config.toml
hidden_size = 160
vocab_size = 8192
parallel_block = false
init_std_up = 0.0363
init_std_down = 0.0
beta2 = 0.99
final_lr_fraction = 0.0
doc_mask = false
max_steps = 8622
MLP neurons of a small language model. Each row is named by its layer, matrix (gate and up: input weights) and neuron, and shows model dimensions 16-143. Each number is 128 + 32 x the weight over its row's rms, rounded and kept within 0 to 255. A neuron's up and down rows have the sign that makes its largest values positive.
After each neuron's rows, "fires after" lists the tokens most often just before its 100 highest values on Wikipedia text that the model never trained on. A number after a token or word is its count.

L7.gate353 [184  81 147 197 120  96 104 143  82 143 145 152 158 108 134 109 150 114 191  97  95  90 142 124 156  73 114  83 149 137 111  92 100 106  88 198 201 145 131 110 154 154 130 114 107  71 128  66 101 147 127  78  79 121 136 132 160 138 126 176 134 138 146 127 107 173 135  98 167 148 187 154  76 150 159 117 144 170 116 132 129 184  53 212 153 128 169 165  96 156  89 102 123 112 156 155 127 179 128 104  98 122 111 121 122 114 143 109 165  97 207 174 177 152 164 136 119 116  99 201 128 150 175 104  91 113 163  91]
L7.up353 [118 135 116 201  53 104 133 105 144  97  78 170 111 187 154  78 119 129 111 164 107  89 184 119 105 146 128 124 180  94 150  90  81 103 172 134 179 178  91 139  80 154 140  85 169 143 103 109 163 121 112 103 100 151  95 145 132 166 139 164 109 166 101  92 207 163  98 143 160 158 177  85 139 133 156 155 153 103 118 117 105 130  95 143 118 119 174 145 101  48 119 120 163 104 124 149 120  92 156 143 149 158  83 122 164 148 140 125 124  91 149 191 142 166  91 152 147 177 137 130 127 149 116 127  98 161 131 121]
fires after: "\n\n" 80, "g" 7, "e" 5

L9.gate76 [155 101 193  88  92 141 118 169  82 132 137 146 128 128 149  94  90  99  77 124 138 104 139 134 111 129  98 166 133 168 157 124 147  78 111  58 108 134 130 194 160 108 138 102  98 141  92  83 129 159  99 124  89 140 150 120 209 112 140  93 137 111 145 177 110 146 138 165 123 180 144 205 171 146 202 106 136 114  88  94 178 101 154 170 125 143 179 111  81 133 116 110 123 109  99  72 143 141  65 166 149 137 151  84 105 101 179 146 101 122 166 139 140 219 208 159 148 112 161 137 192 137 140 105 105 120 160 104]
L9.up76 [119 131 156  86 203  74 115 151 120 130 155 122 123 140  71 129 145 126 117 126 119 136 148  87  95 139  62 157  59 184 143 139 157  77  87 161 161 142 170 194 161  84  79 102  68  84 106 149 135  98  90 137 158 155 117 107  83  95 107 103 147 163 139 123  99 157  99 188 173 103 112 175 151  76 141 130 137 157 104 150  92 109 161 133 154 136 109 116  89 107 155 189 140 144 100  47 187  78  96 138 197  97 125  53 109 116 149 129 148 180 129 113 145 124  99 126 110 165 117 119  99 125 121 125 131  66  68 129]
fires after: " the" 20, "." 17, " The" 7, " depict" 4, "(" 4

L2.gate215 [165 210 128 124 129 130 135 125 104 111 170 128 186 103 185 120  89 120 145 139  78 109 171 159 139 105 102 106 169 124 153  91 176 104  75 150 135 165 113 178 187 158  94 168 126 133  79  82 151 174 124 112  68 159 119 126 107 146 159  85 165 131 135 199  84 133 165 114 135 124 123 148 111 138 124  71 211 120 117  80 137 123  86 145 117 140 151 137 163 158 105 142 169  70  78 116 121  67 108 158  80 114 127 178  66 142 165 101 153 166 132 106  87  86 168 147 177 128 177 148  80  89 109 119 168 167 157 106]
L2.up215 [ 86 131  97 106 102 190 115 112 113  51 159 189 133 146 149 109 110 123 154 102 184 220 204 195 127 150  90 181 127 170  92 148  86 122 147 144 119 141 113 199 130 169 154 160 145 157 111 134 102 147 108 106 190 143 156 109 121 148 145 108 119 143  57 111 113 159  91 155 106 114 132 130 122 126 113 159 108 100  95  68 137 132 109 104 108 167 175 132 181 115 169 126 117 145 107 141  92 133 158 181 165 179 117 139 134  95 115  92 175 144 176  84 120 163 124  86 128  87 150 150 119 180 184  75 133 100 141 149]
fires after: "\n\n" 42, " \"" 19, "\n" 9, " (" 8, "=" 8, "-" 5

L9.gate6 [ 65  83 136 222 129 156 114 106 113 163 108  89 121 146 145  88  96 135 142 117 124 157 122 123 187 154 164 113 110 150 162 136  59  90 106  78 132 134 102 107 167 112 149 143  46 153 103 163 154 128 138 138 119 131 137 142 145 112  84 142  70 164 108 118  81 132  71  85 122 170 191  90 152 182 131 128 148 117 127 150 142 166  12  70 148 168 116 105 160 123 160 101 136 124  96  53 171  74 156 173 125 107 108 154 111  92 101  98 166 149 133 118 141  88 144 105  80 135 163 155 122  83 162 120 129 153 146 104]
L9.up6 [122 107 130 137 127 142  49 159 126  90 144 138  83 170 164 120  86 102 102  81 135 128 159 131 174  85 118 117 176 161 127  95 114 139 122 176 141 156 158 131 125 112  67 159  83 133  42 127 209 129 150 158  48 106 183 134 104 160 134  92  98 162 130 134 118  97  98 160  83 115 139  84 155 119  80  57 114 104 156 118 124 163 112 134 153 138 159 128 164 137 131  92 152 167  84 126 154 139 134 157 106  70 196 111 165 131 144 149 141 113  85  72 147  67 147 144 113 165 105 147 103 161  90 177 164 170 127 140]
fires after: "." 36, "\n\n" 27, "\n" 11

L7.gate83 [118 142 117 102  60 101 115 185  98 119  79 150 157 107 109 111 109 125 142 164 103 147  81 143  91 124  87 117 114 117  93 131 110  87 182 116 151 110  92  84 118 131  90 152 144 145 127 104 107 108 106  96 149 116  69 140 197 141 117 113  85  89  70 146  90 139  83  71  71 110 153 182 148 126 115  66 184 154 104 133 169 134  64 162 121 163 183 175 140 170 138 132 145  89 138 114 185 115 160 149 130 104 132  91 139 110 118 136  65 183 154 115 117 104 128 144  59 133 119 156 174 140 121 131 106 104 135  89]
L7.up83 [ 91 126 157 125 168 158 105 184 142 147 114 139 116 117 102 128  94 128  81 108  79  81  67 102 186  93 121 108 125 184 160 159  93 150 139 149 112 151  73 115 117 148 116 101 149  87 121 150 135  95 115 106 116 120  99 128 177 192 120 133 119 142 134 130  82  95 104 109 174 151  97  87 137 171 139 132 121 139 181 149 154  91 136  89  61 105 166 149  84 120 112 136 135 145  71 126  96 137 133 161  33 145 130 117 102 141 126 125 177 192 168  84  82 179 136 181 125 143  93  95  99 157 112 137  82  94 112 136]
fires after: "-" 95

L2.gate270 [158 159  89 157 152 120 101  88 119 121  94  84 147 182  94 137 102 128 138 133 137 185  65 135 126 109 157  52 127  68 120  90 119 114 104 175 161 163 124 120 135 159 163 211 130  82 138  99 187 137 165 113 118 138 146 156 168 148 161 136  89 115 155 166 122 107 112 138 101  99 171 146  92 151  94  93 168 107 150 124 129 118 115 154 114 175 124 130 189  97  71 188 133  96  97  94  97 115 174 170 122 123 152 116  97 146 134  69  96 127 125  82 142 104 152 128 135 114 113 133  70 178  94 163 129 131 139  97]
L2.up270 [150 167 104 149 129  76 103 112 110  86 158  97 113 145 137 129 112 159 150 151 121 173  83 153 115 134 128  87 164 164 120 162 127 143  77  75 145 193  85 106 116 158 136 179 101  97 108 101 135 104  61  83 164 128  98 133  98 182 133  96 119  70 169 143 138 160 131 108  81 144 141 153 127  77 188  62 168  80  75  85 153  98 139 146  65 140 171 149 114 161 117 160  93 128 102  66 112  77  88 162  65 111 148 116 154 126 150 135 125 177 183 108 156  90 171 139 173 120 155 131 119 156 168 119 157 100 144 141]
fires after: " (" 26, "–" 12, " zone" 7, " Total" 7, "=" 5, "\n\n" 5

L10.gate11 [139 140  93 182 119 143 110 139 128 147 126 146 117 103 225 130 133 105 172  77 141 111  96 165  64 119 144  38  97 131  79  60 158  74 150  80 165 156  94 158 192  87 145 162 130 138 116 114  94 163 175 112 143 146 106 153 106 129 126 138 140  92 204 153 140 165 163 137  82 147 119 171 167  83 100 154 139 154  46 113 153 144 150 155 148 111 149 111 140  99 127 136 187 110 129 141 148 159 134 161 109 108 166  89  83 106 143 131 148 136 178 128 165 118 183  92 136 145 119 132 132 121 154  50 113 153 129 132]
L10.up11 [154 188 146 134 176 105 121 127 109 152 134 102 108 152 144 115 126  70 175 107 150 175 122 141 153  76 133  64  82 121 141 127 171 142 120  91 173 171 110  94 161 113 111 100 142 163  95 156 107 173  83  69  24 203  90  98 154 128 116 165 126  85 122 143  69 135 130 137 210 147 138 137 168  97  89 115 171 162  62 133 147 129  82 129 151 149 141 107 102 145 133 177 152 119 125 173 154 180 122  57 170 136  86 112 131 113 145 133 108  85 155  92 102  95 181 112 125 146 165  88  67  97 109 103  95 140 194  76]
fires after: " the" 58, " The" 28, "The" 7

L9.gate161 [182 100  82 177 159 118  98 126  90 136 153 139 147 166 124  94 115 110 119 188 102 154 127 129  99 125 124  63 164 125 157 148  81  87 108 201 131 107  70 175 139 148 134 116 139 140 117 134 177 164  97 100  68 116 124  84 129 105 126 116 114 116 117  80  76 134 137 137 136 109 189 135  94 203  98  74 142 175 145 128 105  92  61 163 172 139 184 131 113 124 123 112 102 150 179 170 165 104 148 168 116 111 172 120 123 109 173  98 133 143 131 186 135 122 164 158 135 137 175 199 100 136 135  96 121 122 163 115]
L9.up161 [129 117 100 133 146 165 144 117 139 114 124 211 120 198 140 122 107  78 103 199 128 140 128 155 105 100 109 106 144 128 134 163  99  74 117 124 151 115 178 136 150 123 165 152 134 165 104 132 177 133  52 131 151 158 117  58  74 105 105 142 122 105 108  90  84  52 143 127 160 101 105 162  85 141 148 102 123 103 206 114  99  89 193 134 113 118 113 131 138 140 167 142 135 189 164 142 179 129 185 197 154  82 165 112 122  97 171  98 119 120  73 134 131 114 114 137 122 105 130 187  47 133 102 113 109 139 156 131]
fires after: "." 54, "\"" 6

L3.gate105 [158 147 131  99 131 190 142 141 111 144 150  97 140 162 159 143 177 138 143  92 149 157 134  54 151 191  96 144 129  87  84 125  91  86 167 149 133 101  62 138 161 121 102 197  88 107  77  98  73 139 177 163 114 119 103 144 139 133 185 110 146 139  98 109 101 202 107 150  86 135 112 139 104 172 131 110 121 103 126 149 107 102 114 139 145 147 135 187 153 131 129 111 140 172 114 157 107 111 130 152  90 139 103 160 113 103 150 142  88 114  78  61 125  99 123 131 175 121  69  88 101 147 137  81 151 194 138 142]
L3.up105 [199 223  52 130 135 167 144 109 157 117 179 155 158  84 161 111 164 147  64 113 103 144  62 126  61 151 118  76 114 142 112 124  87 140 161 150 156 133 151 146 136 119 155 191 144  90 107 158 103 151 113 131  98 173 107 130 144 117 133 145 157 163  76 138  69  81 146 180 121 125 123 135 193 151  91 101 168 113 110 143 154  82  92 123 194 153 109 153 136  48 155 161 157  93 165  95 164 105 120 140  84 103 157 108 115  90  79 109 134 130 128 138 172 150 107 107 155 125 122  58 149 139 147  79 115 145 126  70]
fires after: "'" 38, " February" 8, "." 5, " January" 5

L7.gate147 [ 91 110  33 187 133 131 163 160  81 112  99 178 127 137 166 197  92 129 130 153 105  90 107 105  47  87 101 128 119 124 148 117 145 157 107 152  93 123 181  92  94 126 134 108  56  96 162 163 143 117 156  90 149 108 108 123  50 102 177 121 132 118 145 174 105 131 154  86 119 114 102  79 185 119 170 129 181 126 137 122 173 125 154 116 103 139 137 150 133 154 163 116 136 114 121 107 124 144 156 154  95 127 184 107 109 120 128 158 153 173 166  73 165 113 152 128 141 106 100  86 201 139 134 190  85 123  93 134]
L7.up147 [142 178 112 115 138 107  92 112 101 110 132 148 107 100 114 154 151 123 128  97 102  82 121 185 202 152 152  85  55 215 130  95 117 141 112 155 124 138 152  93  61 144 122 125 133 131 233 131  67  78  92  91 127 126 111 136 168 160 130 171 129  90 128 131  99  79 144  96  97 117 128 168 145 150 164 134  90  83 124 119 161  88 140  60 149  88 131 161  99 186 135 141 156 131 100  85 142 127 129  90 151  85 120  72  90 154 104 137 204 130 115  85 102  77  93 152 135 145 129  94 157 146  56 141  74 151  97 132]
fires after: "|" 41, "-" 20, " 0" 4

L4.gate188 [152 181 135 131  76  94 131  95 105 166 125 108 143 165 140  99 180 121 118 133 131 110  94 143 134 129  99 130 146 146  65  62 118 145 198 101 170 146 142 107 164  92 117 124 110 112  61 110 130  76 159  58 139 131 172 120 146 122 101 115 103  95 163 140 188 112 100 124 163 157 119 101 119 135 141 147  84 191 191 109 235 115 116 119 111 130 140 120 162 156 140 193 126 121  86 127  74 122 165  88 109 141 100 106 101 174 109  61 138 191 127  56 139 154 130  86 142 127  64  57 105 167 162 133  87 106  98 181]
L4.up188 [108  78 210 147 165 184 140 144 138  72 126 100 121 150 153  95 115 109 117 134 144 142  78 117 101 107  73  90 127 168 158 130 113 150 173 187  76  97 158 177 111 118 194  95 133 119 121 173 172 116 132 141 133 167 157 102 137 102 106  94 139 138 114 129 166 134  83 106 122 149 111 107 160  98 191 166 155 157 146 153 188 177 125 177 105 132 177 177 153 135 152 114 160  96 129  86 120 126 130 121 153 138 125 122 120  70 129 103 146 119 159 112 163 105 107  94  96  70 113 116  95  62 149  96 159 156 130  89]
fires after: "\n" 45, "-" 26

L7.gate20 [154 166 124  78  95 125 150 115  68 188 149 102 142 106 155 114 139  95 147 200 163 134 129  99  92 148 136 111 164 147  73  95 103  63 183 183 146 141 120 119 141 176 114 148 113  86 138  87 131  84  58  83  63 186 142 115 166  80 125 129 149  94  82 137 119 168  90 140 117 144 149 155 112 128 143 111 152 110 116 114 107 133 151 177 225 153 131 188 119 148 109 165 134  80 114 136  91  90 113 138  61  75 128 165  69  81 101 126 115 142 138 141 157 112  95  97  89 148  88 137 119 159 179  57 130 104 158 137]
L7.up20 [124 162 161 109  68 144  98 110 137 106  89 144 158 133 150 125 127 160 139 112 125 149  87  87 103 119 139  99 105  73 127  74 157 118 129 142 121 140 146 112 115 180 146 127 129 111 124 100 152 119 106 142 162 182 119 149 139  89  94 146 156 147 111 136 148 102  89  42 138  95 198 140  81 122  82 134 136 124 157 141 167 154 132  70 194  93  91 135 127 146 109 139 169  46  98 108 164  60 196 124 141 113 126 132  84 134 157 154 113 141 175  77 142 169 103 113 134 160 183 137 190 157 154 174 129 159 164  79]
fires after: "\n" 44, "\n\n" 23, ":" 8, " |" 4

L9.gate60 [136 189 145 106 185 142 121 122 120 103 104 106 112  84 139 133 169 112 132 144 169 149 149 112 161  68 143  97 141 204 132 144  96  90 108 124 141 122 137 131 141 146 116 117 139 230 154 113 130 105 116  90 135 100  97  76 113 125 163 146 110 108 142 178 116 163 139  94 144 148  98 200 165 124 101 148 105 117  28 100 130 115 139 165 143 140 143 162 151  87 105 100 149 129 166 101 104 190 125 147 108  61 152  56 109 112 150 175 158 130 104  93  62 112 197 166  91 142 109 102 133 109 125  96  49  97 176 136]
L9.up60 [142 111 127  91 147 109 170 146 119 144 101 179 103 116 124 110  76 131  85 175 121  79 148 129 155 162 114 125  93 149 148 113 124 111 154 108 145  47 158 144 149 112 175  73 180  81  57  90 137  86 126  83  83 165 103 183  66  83 138 131  94 141 191  56  63 139 105 119 158 143 141 159 147 157 111 100  85  72 136  63  52 170 170 115 175 145  75 138 111 157 106 142 140 129  97 148 131 143  60  42 188 151 151 151  84 108 153  86 129 119 100 146  98 110 128  91 127 142 169  97 171 109 132 131 134 144 118 142]
fires after: " the" 49, " The" 19, "," 10, " and" 6, "The" 5

L4.gate156 [128 140 141 150 179 153  88  80 140 113  98 117 183 117 168 152 131  93 148 158 131  79 116  87  91 145 159  52 165 178 114 141 142 153 135 177  81 175 172 172 108 203 101 164 105  81  99 103 183 118 132 101 150 208 116 123 143 142  69 129 101  73 107 153  61 121  93 105  99 158 141 195  89 167 151  70 108 163 134 145 183 153 201 149 128 151 172  96 115 126 137 123 167 132  85 164 110 125 129  99 137 167 138  98 125 107 158  84 129 111 116 142 164 139 129 123 110 167  97 139 142 147 167 144 109 123 137 125]
L4.up156 [176 189 158 114  96  77 130  87 122 134 124 138  87 185 140  94 106 169 110 130 167 171 104 103 157 103 108 137 128 142 197  91 123 116  86 116 162 154  97 108 105 107 140 110 159 145 118 140 110 164 104 136 209 130 130  27  88 117 137 102 149 103 109 145 183 121 165 144 130 130 193  97 117 152 134 122 119 176 135 192 147  54 136 143  85 144 117 147 127 175 114 126 111 118 180 202  92 152 167 119 163 137 165  85 164 177 134 110 124 122 102  60 162 170 136 129 178  77 163 136 129 109  93  92 129  82 120 189]
fires after: "\n" 95

L9.gate53 [125 101 141  78  78  94 157 177  52 178 112 146 129 116  97 111 110 138 148 119 200 108 159  87 140 124 146  57 118 129 134 156  94 166  89  99 111 112 148 123 125 136 100 122 164 117 147 110 191 124 143 122 124 125 123 155 141  98 153 121 171 105 171 130 136 142 114 115 148 109 113 154  95 127 160 148 174 127  80  93 102 142 120 113 142  89 166 127 123 166 153 101 163  72 185  68 151  91 125  95 171 161 142 127  58 151 179 143  84  85 138 139 152 123 137 121  78 146 107 152 177 136 103 125  83 131 125 160]
L9.up53 [ 97  86 164 165 181 120 113 126 131 137  69  90 118 166 116 101 103  71 167 164 176 146 125 103  93 160 132 109 161 149 130 102 154 185 166  98 127  86  87 154 124 122 129 112 121 208 104 150 127 123 140 116  80 156 116 126  37 123 163 133  93 136 139 137 108  70 113 181 118  25 113 146 112  91 142 128 133 127 102 114 117 165 156 189 142  75 112 161  87 112 168  99  56 135 117 131 169 148 109 127 103 131 146 126 170 153 130 166  70 154 157 128 104 137 156 145 113  94 155 124 117 118 124 173 131  89 175 136]
fires after: " the" 37, " The" 5, " Prin" 4, "'" 4

L10.gate305 [158 151 175 117 136 149 132 194 129 143  87 134 105 147 141 145 119 132 124 158 120 200 161 171  79 202  95 127 160  81  83 200 110  79  99 145 118 141  92 131 151  78 154 149 124  71 110  94 143 148 117  69  87 132  68 147 105  81 156 181 145 175  90  82  88 179 132 139 110 130 190 156 100 131  87  72 186 150 124 132 151 155 122 166  94 174 185 148 131 121 147 145  98 135 177  56  88 111 149 108 153 137 150 141 114 117 105 160 104  71 150 179  93 114 101 105 172 141  97 165 140 140 155 125  96  86 124 145]
L10.up305 [128 105 108 124 136 105 172  93 144 119  97 102  49 123 184 108 101 147 108 124  98 137 146 125 133 120 123 163 135  94  55  90 194 155 134 107 143 109 182 132  90 189  99 105 144 119  70 164  89  97  60  99  90 126 102 137 100 102 148 119 113 105 150 132 140  88 120  78 146 123  89  76 136 160  61 118 179  87 102  73  88 114  94 185 184 143 151 204 146 139 134  82 185 109  99 145 113  75 205 141 126  97 132 149 159 126 169 133 110 139 113  88 118  90 127 115 110 120 106  95  98 113 116  97 127 167 135 119]
fires after: "'" 32, "." 22, "s" 9, "," 7

L7.gate92 [136 139 103 117 108 127 119 155 125 108 144 103 116 108 194 156 136 139 195 144 165 141 122  98  62  40  81  92 178 125 105 135 126 122 196 154 105 105 171 137 189 148  96 179 114 119 125 181 123 109  93 147  92 154 155 111  95 138  92 169 136 114  84 132  26 156  95 127 118 181  95 194 129 177  57 169 135 110 154 114 116 164 136 172 109 129 138 139 108 135 142 128 164 115 129 143 133  88 143 140  95 120 165 133 114 149 108 151 134 123 125 198 168 153 150 182 134 146 117  88 144 109 127  87 106 131 168 172]
L7.up92 [140 146  87 103 129 193 142 120  99 126 119 128 134  93 185  70 109 110 146 101 121  78 140 105 109 101 111 142 110  86  95 153 106 122 116 182 149 123 150 173 156 126 112 166 154 165 121  84  69  97  95 163 105 157 156 122 130 103 156 187 126 112 122  72 154 133 123 123 141 150 106 127 100 155 112 104 209 148 155 102 142 211 132 115  68 133 110 145  97 184  98 176 114 140 139 116 141  99 174 178 136  60 116 141 107 106 107 185 166 145 162 132 128 169 119 157  82 147 108 153  86  70  72  84 142 152 141  90]
fires after: "." 58, " |" 14, "\n\n" 8

L3.gate244 [107 136  56 124 129 106 123  73 101 140  88  75 107  95 187 143 168 105  70  93 122 161  87 188 116 171  96 113 171 185  89 112 152 132 123 126 121 128 139  62 107 107 110 156 161 167  97 132 194 199 107 125 101 196 128 178 139 136 126 181  93 140 200 157 132 126  87  59 126  87  99 140 117 127 148  68 185 134 149 111 136 145 112 100 133  96 133 148  95 106 150 175 164 117  90 116 202  87 181 111  85 122  81  89 121 113 180 136 155 167 120  87 140 123 135 102 131 153 123 122 123 122 137 148  82 157 114 115]
L3.up244 [101 104 110  87 133 142  75 213 115  88 105 122  96 152 149 178 134 166 128 124 183 152 122 140  98 109 142 131 105 147 133 161 153 136 140 172  46  76 148 158 120 140 117 225 150 154 150 150 136 160  98 149 129 182 128 144 179 123 166 113 134 128 127 159 144  92  50 124 108 110  96 171 132 141 146 178 130  99 148 130 132 144 109 118  74 137 109  80 155 133 122 177 199 162 117  76 173 159  92 119 110 131 146  87 105 175 129  95 104 166 142 106 171 101 116 102 116 101 102 105 117 148 108 171  83 123  93 176]
fires after: "\n\n" 35, "^" 7, "\n" 7, "-" 6, "(" 4, " km" 4

L9.gate333 [116 152 133 177 168  93 153 170 114  97 139 222  56 141 151 141 144  75 130 166 134 126 103 149 155  70 164  98 166 150 167 156 105 119 116 162 126 124 116 148 154 143 180 173  83 142  72 100 131 101 103 121 100 122 118 130  96 118  77 119 110 118 115 167  53 118 109  86  97 109 232 168 134 156 101 114  96 136 128 175 169  79 101 121 127 118  76 120 132  85 111 162 144 153 134  78 133 161 127 191 139 103 131 131 145 122 164  67 124 132 152 122 124  56 148 133 130  93  80 157  76  76 148 132 142 100 138 114]
L9.up333 [104  91 164 128  89 170 109  30 113 116 109 140 123 126 128 123 133 127 183 178 145 147 153 130  99 160  95 116 215 100  77 146 140 187 122 156 102 110 100  92 192 150 135 160  53  92 138  75 138  78  73 119 112 173 141  83 112 104  48 138 177  89 138 126 101 121 108 112 172  80 123 153 133  95 121 102 134 112 106 163  98 121 163 129  39 101  91 145 123  88  94 115 129 174  87  91 123 139 150 153 170 190 132 121  99 141 154 102 160 151 109 119 162  72 171 118  95 100  95 116 123 139 144 102 119 130 148 171]
fires after: "\n" 45, "rom" 8, "os" 4

L4.gate26 [137 169 138 125 106  97 125   1  91 152 120 124 131 152 165  91 105 170 134 126 121 151 124 125 120 116 109  89 159 162 107  44 115 108 135 149 158 152 130 123 107 141 130 157 141  89  85  92 201 110 144 104 172 163 201  88 147 151 122 103 103 149 110 174 127 165 132 134 114 112 174 150 108 214 125 144 137 171 130 114 182  75 126 151 120 171 114 111 116 143 132 122 163 173 163 135 105 128 108 147  97 169 122  79 188 157 157 136 190 116  98  85 177  90 159 115 202 108 124 103 103 156 139  91 111 141  99 144]
L4.up26 [121 123 174 142 154 195 113 173 178 106  88 110  90 158 146  98 150  96 101 147 192 182  89  81 124 114 140  88  90 205 186 138 109 103 122 182  54 141 123  69 149 152 171 129 119 126 121  94 127 126  83 132 103 147 126 105  90  22 104 164 101 117  87 127 177  99 112  91 171 131 128 126 152  96  99 117 140 148 106 141 132 129 171  94 202 133 153 140 120 123 173  95 147  94 153 146 199 119 123 155 122 127 103 146 121  80 109 130 121 113 137 136 165 112  96 132 144 131 107 127 131  60 122 143 113 137 143  87]
fires after: "\n" 38, ")" 9, ";" 4

L3.gate403 [173 143 130 212 210 160 149  80 123 139 115 129  80 143 145 181 132 132 102 115 115 121 162 124 198  95 113  77  95 163  62 168  61 102 113 133 131 112 152 144 218 173  89 142  77 150 140 122  80 119 140 155  81 153  91 133 121 116 106 106  95 120  87 123 151  75  89 111 180 114 130  87 150 148  78 121 137 108 164 126 149 140 147 129 147 161 160 114 158  78 169 139  81 188 136 171 160 196 185 103 172 144 111 163 128 113  69 100 120 114 131 107 134 169 121 135 116  97  97 178 123 166 167 133 136 127 145 105]
L3.up403 [131 153 124 146 122 152 144  27 154 113 106 140 115 160  93 134 147 108  79  85 109 148 110  99 136 136  17 103 142 150 122 111 102 127 134 133  50 114 152 168 132 139 105  96 125 154 153 110 182 135 160 181  89 124  53 170 172 121 127 139 145 155 171 143 125  79 125 101 152 161 105 140 113 156 107 115 155 120 212 137 105 138 119 142 110 157 112 125 124 108 202  43 190 137 146 127 181 133 177 174  89  91 128 104 122 111 139 111 202  41 125 125 134 106 160 137 162 107 123 137 119 122  84 126 161 141 146 191]
fires after: "." 46, " su" 6, "\n\n" 5

L2.gate57 [101 130  52 142 108  89 168  84  77 184 140 107 151 133 103 116  61 113 107 112 137 102  85 109  84  91 135  71 148 128 122 115 119 127  77 102 134 151 192 108 116 179 100 192 101  76  80 135 143 121  90 118 111 174 157 100 102 156 156  99  88 128 210 161 141 154  87 118 119 153 154 157 112 148  68 125 134 157 169 123 143 154 138 142 122 176 111 136 181 147  77 147 155 100 164 127 146  67  90 156 107 125 120 176 143 107 149 177 160 124 178  96 206 170 101 110  80 148 130  92  56 135 133 115 105 132 145 100]
L2.up57 [ 77 143 128 125 131 104 109 158 126 108 144 171 126 141 116  85  85 127 116  83  94 103 150  89 147 125 153 147 182  59 150 127 143 119 119 125 183 182 136 131 148 176  93  81 160 213 131 104  78 165 104 140 150 115 133  87 146 127 113 123 145 122  81 125 140 196  88 131 181 100 159  82 104 117 190 105 177 143 133 122 111 138 109  72  64  90 158 180  94 109 182 129 141 154  77 159 122  92 127 117  74 157  85 143 113 135 172 127 108 160 158  99 110 146 122 117 112  94  85 158  92 189 120 144 121 130 104 121]
fires after: "\n\n" 63, " one" 12, ":" 5

L3.gate217 [163 161 126 100  72 148 119  93 103 165 105 109  87 110 163 175 162 112  76 141 141 139  95 109 145 137  97 144 157 153  85 135  95  74  73 148 114 157 147  73 195 102 174 105 117 168 144 145 121 157  70 134 123 147 161 133 158  59 126 202  80 141  98 159  82 152 168  90 194 149 153 126  92 128 117 114 148 166 155  97 123  91 113 141 102 185 134 163 120  86 152 123 119  88 126 167 174  30 176 112 150 174 126 145 104  84 167 104 161  70  84 101 163 102 112 100 135 155  93 132  76 116 140  91  98 120 147 163]
L3.up217 [135 119 119  77 145 139 112  99 179 118 170 162 116 103  74 166 154 148 103 123 146 136 152 176 179 140 131  98 177  72  81  97  85 119 145 220 177 136 128 153 136 160 115 122 150 112 195 141 174 141 138  65 125 124 110 156 138 131 155 166 148 160 125 106 173 114 104  94 124 135 143 123  94 149 119 163 155  90 188  50 116  73 108  86 164 190 158  46 163  78 154 191 132 158 158 104 107 157  86  82  98 124 177 148 135 104 164 100 135  99 128 137 144 140  95 113 157  99  74 100  45 110 161 127 121 152 113 187]
fires after: "." 24, "=" 22, "rib" 8, "ti" 6

L7.gate36 [119 106 111 104 117  83 123 112  85 173 136 128  79 126 138  94 154 135 146 198 164 167 170 141 138 149  99  82 143 141 148  93  95 130 145 158 134 109  85  55 114 101 163 109 163 178 139  93 156 107 125 131 157 118 164  91 106 171 144  92 115 194 146 123  73 154 173 150 120 128 208 150  86 161 114 144 182  95 144 161 137 103  80 143 153  68  87 196 161 141 105 201 126 133 192 141 111 160 124 135 121 170 141 183 105 146 166 124 117 163 142 122 120  76 174 134 115 111 113 154 103 140 208  98 107  62 151 115]
L7.up36 [130 140  90 120 123 132 170 110 126 167 101 132 129 189 134 150 162 152 121 148 126  94  90  94 146 178 122 125 108 144 121  58 124 167 122 132 130  52 122  57  75 148 173 105 147 181  94  78 173 169  81 110 118 141 104 112  82 138 145 128 121 150 188 165 162 101  81 145 151  92 129 104 122 118 127 177 105  90 111 140 120 115 159 115 172  80 123 145 149 198 179 166 148 142  75 107 165 220 151 103 151 139 127 158 150 133 156 111 125 195 164 128  96 112 129 167 159 152 195 119 116 140 156 181 105  79 176 169]
fires after: "\n" 57, ")" 7

L9.gate331 [107 201 147 129 129 123 166 181 157 116 130 150  82 113 155 130 143 173 106 155 189 171 120  92 109 130  82  91 105  73  78 123 128  99 129 113 195 101 148 154 147 136 121 136  87 154  82 178  82 143  97  79  91  99  71  81 172 174 130 149 127 205 110 166  87 140 125 113 131 179 218 135 177  92  57  96 138 144 135  53 142 109 125 117 183 141 125 155 112 118 154 173 119 105 148 173 125  78 141 157  92  43 126 120  79 106 157 144 134  90 116 147 140 158 141 162 152 168  92 126 158 107 140 131 118 132 174  99]
L9.up331 [ 83  87 148 141 160 155 142 153  91  96  78 157  70 103 113 121 149 105 101 118 101 156  88  92 131 107 139 101  61 137 157 107  89  84  83  71 128 136 161 132 122 126 143 117 116 122  82 144  71  94 126  93  98 162  64 182 134  92 145 126 142 121 139 126 114 122  85 131 133 111 158 186 157 125 115 110 130 126  76  80 141 118 161 112 151 106 122 160 116 126 174 151  97 147 147  67 110 118 127 110 131  85 181 100  94  99 114 189 139  97 140 117 113 114 171 101  64 190 149 103 127 187 108 164 151  43 106 185]
fires after: " The" 29, " the" 24, " 4" 8, "'" 7, " 3" 6, "The" 5